From a checkpoint of a small transformer trained on Wikipedia.
Size: MLP 1216 GeGLU, vocabulary 2048.
Architecture: rotary positions, no biases in attention or MLP, tied embeddings.
Training: a variant of Muon for these matrices, 531M tokens, 8100 steps.
MLP neurons of a small language model. Each row is named by its layer, matrix (down: output weights) and neuron, and shows model dimensions 298-393. Each number is 50 + 12 x the weight over its row's rms, rounded and kept within 0 to 99. A neuron's up and down rows have the sign that makes its largest values positive.
A block is one neuron, or neurons of one layer that tend to fire together. After each block is what it responds to, as a language model described it from the Wikipedia text at the highest values.

L8.down63:52 45 60 53 55 41 50 61 36 35 31 44 42 47 42 62 63 38 35 36 67 48 49 51 53 56 54 52 51 52 50 61 61 43 54 49 43 39 49 66 56 49 69 15 61 53 38 44 49 36 72 44 41 52 57 70 38 51 48 57 51 40 53 42 56 64 51 58 60 49 45 58 32 53 64 48 44 44 38 39 60 20 47 40 57 62 49 37 47 40 51 49 28 59 82 59
L8.down295:35 58 40 51 48 47 48 64 43 59 14 31 33 50 47 50 57 40 55 62 13 46 58 57 61 33 50 43 72 81 78 57 64 59 46 43 35 44 42 61 51 40 57 56 50 52 46 34 45 45 46 44 45 55 24 46 77 50 38 70 44 52 64 51 48 39 48 68 71 53 37 29 64 30 52 48 48 35 46 83 54 50 39 51 62 48 66 64 43 63 44 49 35 56 56 71
L8.down550:36 64 56 49 51 47 44 39 46 50 48 47 51 34 56 48 25 46 50 32 67 65 43 80 60 63 48 62 69 67 60 64 34 34 52 62 61 62 57 56 57 32 43 31 56 37 53 56 58 59 52 35 41 36 32 62 52 40 58 46 62 56 48 53 51 77 49 37 86 63 46 44 42 29 63 51 29 64 52 62 48 47 60 27 64 49 22 53 44 46 44 60 61 54 37 60
L8.down669:48 35 60 15 56 76 51 54 58 50 74 58 34 55 65 21 45 56 50 33 45 31 44 42 57 28 72 31 45 49 83 35 30 53 57 82 46 32 49 50 48 57 46 36 57 62 42 34 54 49 60 27 50 49 31 60 54 76 47 39 59 33 46 53 63 54 52 39 59 56 40 46 50 57 51 47 37 56 39 68 60 39 45 41 52 48 59 55 50 52 46 68 39 60 51 66
L8.down857:39 53 45 37 56 64 16 61 57 22 44 53 25 40 53 46 65 51 43 39 46 48 48 58 41 58 44 45 74 62 50 58 70 46 36 59 36 42 76 62 61 55 51 29 35 37 45 31 61 54 49 35 61 35 39 39 76 50 39 45 53 62 40 38 60 71 49 36 62 60 45 47 71 65 54 50 63 61 42 43 42 78 59 40 55 41 46 44 42 46 61 59 41 61 57 80
L8.down965:84 43 59 46 74 54 46 61 61 47 57 70 57 38 45 52 38 45 66 42 39 54 65 63 46 55 44 53 33 34 43 58 34 56 57 56 55 67 50 48 43 46 54 19 65 49 53 30 58 49 55 40 47 78 56 47 55 45 53 53 52 52 63 40 75 33 64 48 46 48 29 39 52 63 71 53 47 57 33 68 47 40 69 46 59 49 31 52 34 53 50 37 41 44 41 43
L8.down1028:45 52 41 56 47 36 48 20 60 44 52 55 61 49 71 60 36 40 51 54 48 53 48 49 47 59 62 25 43 51 43 46 26 53 50 45 46 62 39 46 42 62 20 23 48 39 69 22 28 34 52 68 46 63 45 64 64 55 21 50 54 50 51 74 36 67 58 33 55 58 44 76 35 43 71 45 65 37 71 72 51 60 51 53 59 46 38 66 57 48 55 60 40 48 63 79
L8.down1044:39 44 28 50 46 57 50 47 55 59 30 57 41 54 68 48 82 53 48 33 54 59 51 56 35 55 49 47 80 50 35 49 42 47 68 40 35 48 58 35 52 55 68 51 44 50 29 57 67 48 60 50 58 48 31 41 40 45 62 25 27 38 25 51 52 44 57 48 59 60 37 45 44 39 44 55 50 52 36 48 65 47 55 52 42 40 41 47 48 48 36 57 34 51 27 71
Separators inside numbers. Fires on separators inside or between numbers in data tables and lists, such as decimal points (30.6), time colons (3:18) and coordinate prime marks.

L6.down209:58 46 43 40 49 61 35 61 45 53 40 68 61 56 65 65 65 33 57 42 56 48 43 38 44 77 54 43 45 30 41 80 35 34 47 48 48 50 53 68 39 45 38 52 42 53 38 48 67 53 38 55 21 45 33 51 71 53 39 77 68 27 43 52 62 40 53 38 61 83 45 68 54 60 64 74 45 41 63 63 50 53 34 51 34 55 47 49 58 53 48 47 63 48 52 59
Decimal and thousands separators. Mostly the period or comma inside numbers in tables, such as 43.5 in climate tables, 277,970 in population lists, plus comparatives like more, less, in.

L2.down44:65 53 30 57 54 58 55 49 42 48 34 57 39 36 52 56 43 55 41 50 37 55 41 39 67 55 56 47 35 67 24 61 47 52 52 53 50 72 50 37 60 61 52 42 47 52 44 54 53 47 50 62 50 56 35 49 55 53 42 40 35 56 47 46 48 52 27 67 65 57 51 37 58 54 48 54 49 35 49 72 46 55 71 45 57 41 75 66 47 61 37 33 66 47 18 54
L2.down232:55 44 50 35 47 56 41 57 70 86 47 50 41 40 31 63 53 55 49 65 58 63 58 37 55 53 54 32 58 38 23 82 15 68 49 60 69 48 66 43 47 54 75 42 51 51 40 55 60 42 61 71 63 49 50 50 55 46 46 41 46 74 40 51 60 68 43 61 42 39 40 24 56 49 51 57 50 63 44 59 56 47 70 54 58 53 40 56 46 51 70 52 74 54 31 52
L2.down404:77 52 39 33 30 45 39 41 58 59 58 58 55 55 58 38 49 27 63 45 36 66 40 51 58 43 71 48 26 23 54 68 28 60 42 58 69 58 60 59 61 31 47 62 56 22 36 50 23 49 47 46 32 26 57 65 63 50 78 49 49 51 60 26 54 49 40 39 30 49 39 61 67 47 50 49 58 42 47 58 53 52 63 37 36 63 42 58 49 54 36 66 54 43 29 51
L2.down624:32 26 29 47 34 33 63 39 84 47 48 50 36 56 61 56 45 21 59 44 50 41 55 51 68 49 32 45 32 41 39 54 60 59 55 61 54 46 36 57 45 49 60 38 57 62 61 57 50 35 67 44 58 58 43 43 31 44 20 68 56 41 40 62 49 60 38 59 70 35 52 30 61 51 39 58 39 65 34 49 59 49 38 51 51 63 40 59 65 48 47 52 73 38 52 52
L2.down714:54 61 42 51 88 40 52 37 61 73 52 50 57 34 31 53 35 61 60 35 45 24 41 57 68 68 44 53 36 57 54 43 41 54 46 57 52 40 38 44 61 36 49 62 41 48 30 57 48 57 56 53 57 45 40 33 43 48 53 71 66 39 50 63 56 42 57 52 75 56 43 46 60 27 39 50 63 40 57 68 71 45 19 53 77 55 49 53 44 44 36 49 37 51 40 47
L2.down840:44 49 39 47 65 50 58 71 73 48 41 54 40 50 53 61 57 49 68 52 55 68 52 24 20 50 51 53 42 54 56 73 39 45 57 42 51 62 43 50 56 64 51 47 39 36 62 51 41 59 52 59 56 33 49 55 53 08 43 65 35 60 45 55 44 59 71 59 41 61 42 47 49 61 88 48 39 65 65 58 25 31 64 66 42 43 45 46 44 56 48 49 60 42 56 37
L2.down955:62 51 37 61 41 67 59 41 51 68 60 46 47 52 45 56 50 44 43 33 68 60 37 47 62 44 47 43 31 74 54 45 57 45 48 34 54 68 34 34 68 52 22 59 49 36 47 61 62 29 68 58 50 48 38 45 50 82 55 46 32 41 41 50 49 56 53 58 53 43 48 39 81 48 39 38 63 39 55 42 26 47 41 60 74 67 66 40 48 71 35 29 16 70 52 44
L2.down1146:56 46 57 44 59 47 60 45 41 84 41 24 39 58 39 61 25 28 74 31 31 52 39 40 67 53 45 35 25 69 52 55 51 44 44 56 39 51 38 42 38 64 20 61 45 58 42 42 55 46 47 50 39 53 30 52 37 58 49 61 49 60 69 50 48 80 31 72 50 53 45 54 42 69 39 62 62 47 40 55 40 47 27 51 53 47 58 45 84 77 61 47 42 32 46 55
Decimal points in numbers. Decimal points inside numbers (78.1, 3.5 mi, 12.5 percent), plus colons and pipes before figures in infoboxes and tables, and mid-word pieces like vi-ol-ence, def-ens-e.

L2.down47:56 55 20 51 54 44 49 57 30 48 63 76 58 58 51 58 72 45 55 52 29 63 52 63 71 46 77 46 44 61 34 62 34 48 58 47 57 47 38 57 63 43 59 51 52 58 39 68 57 55 43 38 36 41 47 53 49 57 60 59 47 51 54 59 39 47 46 50 57 65 65 35 50 45 45 38 49 46 42 40 40 46 39 53 46 52 49 63 35 51 35 43 38 75 50 37
L2.down51:57 42 48 58 50 50 57 49 39 43 73 64 59 49 38 54 41 27 61 61 41 48 45 63 58 39 46 70 44 44 49 14 44 52 55 39 42 68 59 46 57 41 51 53 65 38 32 31 65 61 53 89 60 34 58 53 51 43 58 72 52 52 39 39 38 40 49 56 42 44 72 25 56 59 42 37 39 38 39 69 49 64 50 26 46 29 68 57 57 46 58 43 60 50 28 40
L2.down238:56 34 50 36 70 48 67 40 58 39 57 64 26 34 44 52 46 58 37 77 47 82 51 47 53 49 60 46 54 45 40 52 45 32 47 67 86 58 31 46 58 46 52 56 59 69 43 42 45 49 47 63 66 35 53 51 27 58 47 56 49 31 86 29 33 64 41 51 62 35 39 51 40 29 65 35 52 58 46 31 31 49 54 39 74 42 38 26 46 63 37 67 54 61 63 58
L2.down284:50 64 48 69 49 40 70 65 50 57 69 42 62 30 67 46 25 50 53 50 45 42 48 60 64 52 38 54 34 42 68 46 56 24 21 37 60 50 59 42 52 27 35 44 41 33 40 37 64 50 57 57 38 41 45 50 55 56 49 46 46 48 73 32 46 44 56 46 55 53 73 42 82 63 41 60 61 42 43 45 34 60 60 42 28 60 66 44 48 35 58 34 57 60 62 48
L2.down352:32 42 55 42 69 53 22 36 55 55 36 57 46 36 51 57 62 56 30 56 44 51 66 73 49 33 38 48 47 53 34 63 41 48 25 64 53 56 65 47 42 40 52 58 59 70 49 60 57 65 58 42 71 54 74 37 59 43 63 44 53 59 51 58 55 65 55 47 52 53 32 52 44 43 63 54 70 59 76 39 52 39 45 37 43 38 51 64 28 47 34 63 35 80 76 66
L2.down851:50 43 55 56 74 46 51 42 51 48 43 50 48 44 48 51 37 54 40 57 39 58 72 40 52 36 42 60 45 49 46 40 47 33 37 45 75 72 66 59 58 54 57 55 51 52 28 35 66 59 47 64 40 48 55 32 52 47 48 40 54 36 64 30 50 47 52 39 66 50 37 63 27 54 48 62 45 59 49 33 41 46 61 30 39 26 46 43 39 40 37 37 50 60 47 58
L2.down854:53 61 65 41 43 42 49 60 65 39 46 60 45 53 52 70 61 55 34 34 29 38 51 39 38 35 59 39 61 38 53 22 26 42 52 64 40 49 38 46 51 40 60 64 65 38 39 45 35 54 34 54 70 39 46 38 51 21 50 56 46 49 42 52 30 74 21 59 40 56 64 43 63 41 37 54 59 55 65 49 69 61 48 44 52 56 41 52 48 62 38 57 51 51 45 53
L2.down938:54 50 52 61 52 47 47 44 36 47 54 47 52 47 57 49 42 64 54 65 49 61 44 34 52 54 67 42 55 36 47 25 54 40 58 32 53 67 36 34 51 68 37 44 45 48 68 30 63 49 30 56 53 48 60 44 46 42 41 42 35 43 71 56 45 22 45 69 58 42 50 49 40 23 82 45 51 47 18 58 29 36 56 73 37 60 57 44 44 50 65 34 71 56 63 36
Table row start pipes. The leading "| " that opens a Wikipedia table row after a line break (year, rider, chart rows); also the "u" after J, as in Juan and juvenile.

L2.down147:36 23 40 40 74 67 44 31 40 63 33 34 49 57 35 46 39 57 36 42 76 50 45 51 18 59 45 53 34 46 83 53 36 43 42 58 47 50 31 46 46 36 47 38 40 43 69 51 59 76 38 63 55 40 41 48 40 46 47 54 45 46 40 55 36 62 61 69 51 56 49 42 52 46 34 53 59 42 65 35 19 50 47 53 43 37 30 66 60 67 51 37 43 49 43 83
L2.down223:56 49 42 64 50 57 55 29 63 59 47 52 53 70 36 35 33 64 55 59 53 43 52 70 59 60 49 50 44 24 50 61 51 40 51 64 59 30 47 62 75 63 64 40 42 62 57 53 56 65 64 39 27 52 62 70 42 21 54 60 30 46 43 47 57 65 51 31 64 29 49 55 30 50 58 81 39 55 52 64 38 26 28 46 39 58 34 78 64 59 66 70 44 31 39 54
L2.down414:52 60 47 57 47 56 37 34 39 61 40 56 40 44 66 43 57 76 63 44 51 35 49 35 70 38 64 37 39 54 45 71 64 56 58 53 57 44 37 62 51 38 48 60 17 46 42 39 51 60 43 67 30 43 61 66 36 34 46 59 67 54 31 56 60 47 50 48 47 63 59 62 49 34 46 61 70 63 51 43 61 28 63 65 51 60 42 53 36 25 66 44 42 53 42 72
L2.down429:49 68 66 63 55 41 32 43 37 52 36 58 42 40 65 46 64 39 51 39 46 49 40 54 72 36 40 71 54 62 54 41 59 43 52 42 39 37 36 47 45 53 60 72 42 46 32 50 54 62 43 37 72 64 39 46 36 62 50 43 63 38 74 33 36 50 53 57 63 20 53 50 56 54 55 49 58 67 65 55 25 45 58 32 62 39 50 50 72 28 44 32 39 80 43 63
L2.down478:55 71 49 49 36 52 55 41 53 77 39 36 72 47 33 48 63 53 67 51 53 50 30 52 51 62 50 45 53 51 68 51 76 28 47 51 39 44 27 68 71 62 39 43 58 49 38 55 41 56 42 50 68 62 35 53 64 64 35 45 41 26 44 89 50 15 75 39 47 74 55 54 73 57 26 61 37 52 49 45 41 25 41 49 49 69 46 50 65 38 50 59 42 58 46 39
L2.down979:50 54 26 25 52 35 37 41 56 49 32 44 38 47 51 63 52 56 61 60 40 53 61 59 57 45 40 58 54 60 51 65 43 47 53 53 34 48 34 52 49 48 23 48 59 42 54 44 66 51 64 72 54 50 33 38 56 41 44 46 63 31 42 51 47 48 29 30 64 30 53 47 36 61 73 48 86 59 43 58 41 66 62 64 73 55 45 47 56 59 53 39 68 49 33 55
L2.down1080:57 40 48 39 42 25 51 46 51 62 51 68 72 62 76 49 36 48 79 55 32 55 48 59 54 53 38 37 41 40 43 48 34 55 66 44 41 65 29 36 43 40 43 60 42 49 40 63 63 49 65 47 32 56 60 56 47 40 67 27 68 50 51 45 47 60 71 48 33 79 57 63 53 36 55 65 46 58 48 74 67 32 61 49 46 62 60 39 45 53 58 59 50 55 47 57
L2.down1154:45 52 60 53 47 63 47 49 48 43 43 58 44 78 57 54 57 64 65 64 55 49 36 39 67 42 49 56 59 65 44 43 23 48 55 34 59 44 43 42 22 57 58 23 42 31 35 30 49 45 58 65 33 51 46 49 65 68 46 56 65 55 44 45 39 33 39 58 30 69 61 46 69 37 43 34 67 46 35 56 49 50 63 29 58 36 59 56 27 44 65 50 66 59 40 53
Word-internal vowel fragments. Short vowel-led word pieces right after a word's opening consonants, mostly "om" (r-om-ance, H-om-eland, T-om-my), also v-oc-als, H-on-ours, recr-u-ited.

L6.down24:47 38 53 57 48 57 58 61 69 58 35 73 47 49 51 64 55 49 50 62 61 62 65 57 67 72 41 47 53 42 45 67 41 53 51 33 48 57 70 59 45 51 58 53 45 56 54 54 41 58 65 59 51 49 43 46 43 50 48 33 32 36 53 55 50 43 60 39 28 45 16 53 53 11 56 35 49 50 66 54 51 37 71 52 59 59 18 61 52 49 35 39 51 36 41 57
Table row-start pipes. Mostly the opening "| " of a markdown table's first data row, often before an empty party-colour cell; weaker on mid-word fragments like di-am-eter, Ru-i.

L6.down421:46 67 45 62 46 56 37 61 48 50 35 59 43 36 64 61 76 25 57 25 60 43 57 56 67 38 50 60 27 66 40 54 52 62 49 49 35 54 40 41 45 46 65 62 37 45 50 76 47 46 35 53 52 51 63 53 48 40 68 51 66 63 65 74 42 54 54 43 61 50 80 48 57 44 45 34 67 39 59 45 56 44 66 32 29 51 75 50 48 57 61 28 47 58 62 57
Mid-word stem fragments. Word-piece stems split from the start of a word, awaiting a suffix, such as F-our-teenth, r-om-ance, larg-est, G-am-es, clos-ed.

L8.down375:66 65 49 48 54 49 33 59 44 53 40 63 57 46 45 35 62 44 45 53 49 30 59 46 47 43 42 46 53 53 40 56 44 84 56 41 51 59 47 68 40 65 32 39 56 38 35 55 49 46 49 57 49 60 27 52 76 63 63 28 45 52 30 60 43 25 61 43 53 42 43 39 54 39 66 42 34 44 64 51 46 47 62 49 60 48 51 45 60 46 31 40 34 78 69 45
L8.down460:34 42 38 39 43 64 71 48 63 50 70 35 54 43 53 41 42 58 56 47 71 52 28 50 62 40 63 63 53 37 49 48 69 40 61 27 66 52 46 39 55 53 74 40 50 57 61 50 47 36 48 67 53 27 23 52 47 61 45 43 45 64 44 56 63 69 43 76 57 62 64 41 39 57 40 61 49 17 47 55 39 47 61 44 68 37 36 45 51 37 48 48 37 50 52 48
L8.down566:35 51 64 65 45 61 52 50 38 53 28 49 52 50 48 39 45 59 46 57 49 37 36 52 51 58 53 43 52 32 51 48 47 66 60 38 53 51 57 51 30 52 56 49 61 47 66 43 54 40 54 47 14 44 31 49 49 46 42 24 32 46 33 39 46 56 38 57 52 59 70 62 60 51 66 37 79 47 34 52 30 71 41 26 42 60 38 43 49 50 43 31 30 87 72 52
L8.down613:57 49 51 37 62 51 76 56 62 51 36 43 66 49 64 48 50 59 62 68 51 42 47 39 50 36 40 48 59 36 35 53 51 59 52 31 47 26 52 53 36 48 53 56 49 47 45 68 68 40 41 58 60 67 43 64 48 41 54 54 45 45 43 57 45 43 58 65 37 58 44 40 48 53 64 56 58 46 50 65 71 54 29 63 37 53 61 41 73 49 43 73 43 56 61 54
L8.down725:66 72 43 80 41 34 71 42 42 45 68 33 52 47 58 35 40 62 76 46 68 46 66 50 55 35 34 46 40 36 32 31 64 27 40 47 49 45 25 46 48 47 56 41 33 66 59 75 60 47 66 39 41 46 64 66 56 49 41 36 42 49 54 56 37 69 40 46 57 55 58 65 48 67 46 53 63 63 50 47 61 65 59 37 80 69 48 82 50 56 53 37 49 59 48 53
L8.down839:75 85 53 37 52 64 38 48 44 65 36 45 49 47 52 60 46 56 42 54 33 55 49 45 43 45 46 79 33 59 53 47 39 41 57 36 51 43 51 49 44 32 74 66 40 46 66 57 43 45 40 47 43 57 42 61 48 39 50 18 84 43 57 51 36 57 54 53 40 64 32 53 50 57 61 63 57 36 50 49 56 49 52 59 49 52 48 30 64 49 32 50 47 34 41 48
L8.down1076:52 67 55 48 55 34 41 39 65 30 57 44 50 50 47 45 39 58 39 28 52 18 37 28 37 54 62 48 34 36 25 40 69 51 53 40 51 64 40 49 55 81 35 66 53 47 49 46 59 47 46 28 49 46 45 35 53 35 51 70 42 23 48 64 36 48 49 39 53 36 30 63 72 49 71 27 38 39 56 35 57 38 49 45 57 58 32 50 43 41 60 39 76 68 47 44
L8.down1103:38 42 24 53 48 65 83 57 39 86 69 61 33 55 50 30 50 31 57 66 41 24 44 53 44 65 67 46 46 51 43 35 47 37 53 35 64 68 53 56 77 15 50 68 68 54 59 51 49 39 37 38 61 49 71 67 64 58 63 64 24 37 27 37 52 57 47 36 46 51 55 39 54 45 76 34 39 44 52 37 36 38 65 42 42 44 28 56 61 47 31 53 43 49 49 42
Digits inside multi-digit numbers. Digit pieces and thousands-separator commas inside multi-digit numbers, mostly in table cells for votes, attendance and prices, e.g. 8,953 or £480,000.

L8.down85:43 45 43 79 40 52 39 33 38 50 72 46 38 51 52 48 42 60 66 39 48 60 58 52 50 37 49 36 45 56 50 47 60 59 67 31 74 38 50 24 49 61 56 43 53 37 46 34 37 47 49 50 45 44 45 46 46 35 55 45 40 61 31 47 41 46 61 40 23 44 38 47 23 32 41 64 67 45 52 50 40 41 64 54 37 55 39 73 56 58 45 39 71 45 53 53
L8.down119:56 67 59 57 57 80 57 51 45 52 33 47 34 51 58 70 61 28 71 69 50 44 51 36 49 34 45 39 64 42 72 31 60 53 57 58 57 21 60 55 52 53 29 46 56 47 63 66 25 40 56 69 51 41 41 44 73 63 52 42 43 49 74 60 45 61 28 57 28 70 36 31 63 53 70 52 50 70 41 25 65 49 56 48 33 54 41 55 32 39 31 64 49 34 55 62
L8.down312:48 75 45 58 47 50 52 40 58 47 45 40 52 51 52 47 57 64 47 48 53 59 54 42 57 69 52 46 67 55 31 58 27 44 41 34 44 53 47 61 51 55 80 56 62 57 41 44 51 67 65 36 36 24 60 42 71 43 63 50 47 53 33 38 34 52 64 67 51 64 47 61 56 48 67 29 40 61 51 55 53 66 60 48 43 41 49 34 65 53 26 59 78 61 40 60
L8.down458:67 45 57 60 47 40 58 51 68 43 56 49 28 43 59 49 48 32 51 56 68 67 46 58 45 31 66 57 43 45 80 49 54 44 37 50 56 56 51 44 75 53 46 45 53 56 37 48 62 58 67 22 41 62 46 37 50 33 56 40 25 55 55 33 53 49 51 60 58 46 44 44 51 52 57 59 59 83 64 61 37 65 36 60 59 29 54 44 41 20 51 41 56 87 52 65
L8.down727:46 36 45 62 43 47 38 58 50 37 40 57 47 46 47 53 53 57 57 43 45 51 53 70 40 50 55 56 50 42 74 54 45 51 48 47 70 50 33 67 66 43 49 39 48 59 37 32 50 46 53 42 83 51 63 53 59 30 64 69 50 47 36 67 65 43 51 46 43 56 62 47 73 56 60 50 54 50 41 31 52 55 51 51 54 63 38 43 46 31 38 48 50 33 46 56
L8.down873:51 68 61 37 59 57 63 45 50 38 30 63 44 35 42 19 57 65 60 66 66 34 49 54 43 43 30 47 77 64 66 70 48 47 39 42 42 50 56 61 44 33 25 50 62 38 52 46 41 33 51 33 54 32 71 75 47 53 36 61 68 32 62 41 58 46 46 50 53 54 62 42 34 67 46 36 51 43 60 51 33 45 27 48 58 39 59 62 35 33 38 59 56 74 53 43
L8.down884:40 59 36 47 50 55 40 32 42 38 42 53 54 40 67 60 68 49 57 53 68 55 36 28 57 55 60 54 35 52 61 63 53 51 60 38 54 59 59 70 45 61 35 53 55 52 45 35 51 57 53 49 41 44 54 61 25 39 30 61 30 63 55 42 69 64 26 39 40 61 64 42 38 76 52 53 55 39 22 39 14 60 59 40 74 61 47 26 36 42 66 50 44 52 66 67
L8.down933:56 42 47 27 27 53 38 49 45 40 56 43 59 57 39 72 48 42 52 45 53 40 52 42 49 57 74 48 52 49 45 52 54 50 40 53 56 48 62 45 49 57 49 65 23 65 14 48 55 45 72 46 59 51 62 44 64 66 62 61 63 50 46 47 58 63 63 61 41 53 35 32 54 48 41 43 37 50 58 54 62 59 39 57 66 47 37 49 47 60 43 69 46 64 44 63
Sports stats table separators. Separators right after a number in sports tables and score grids, such as the | between stat columns, the – in match scores like 3–1, or ; in stat lists.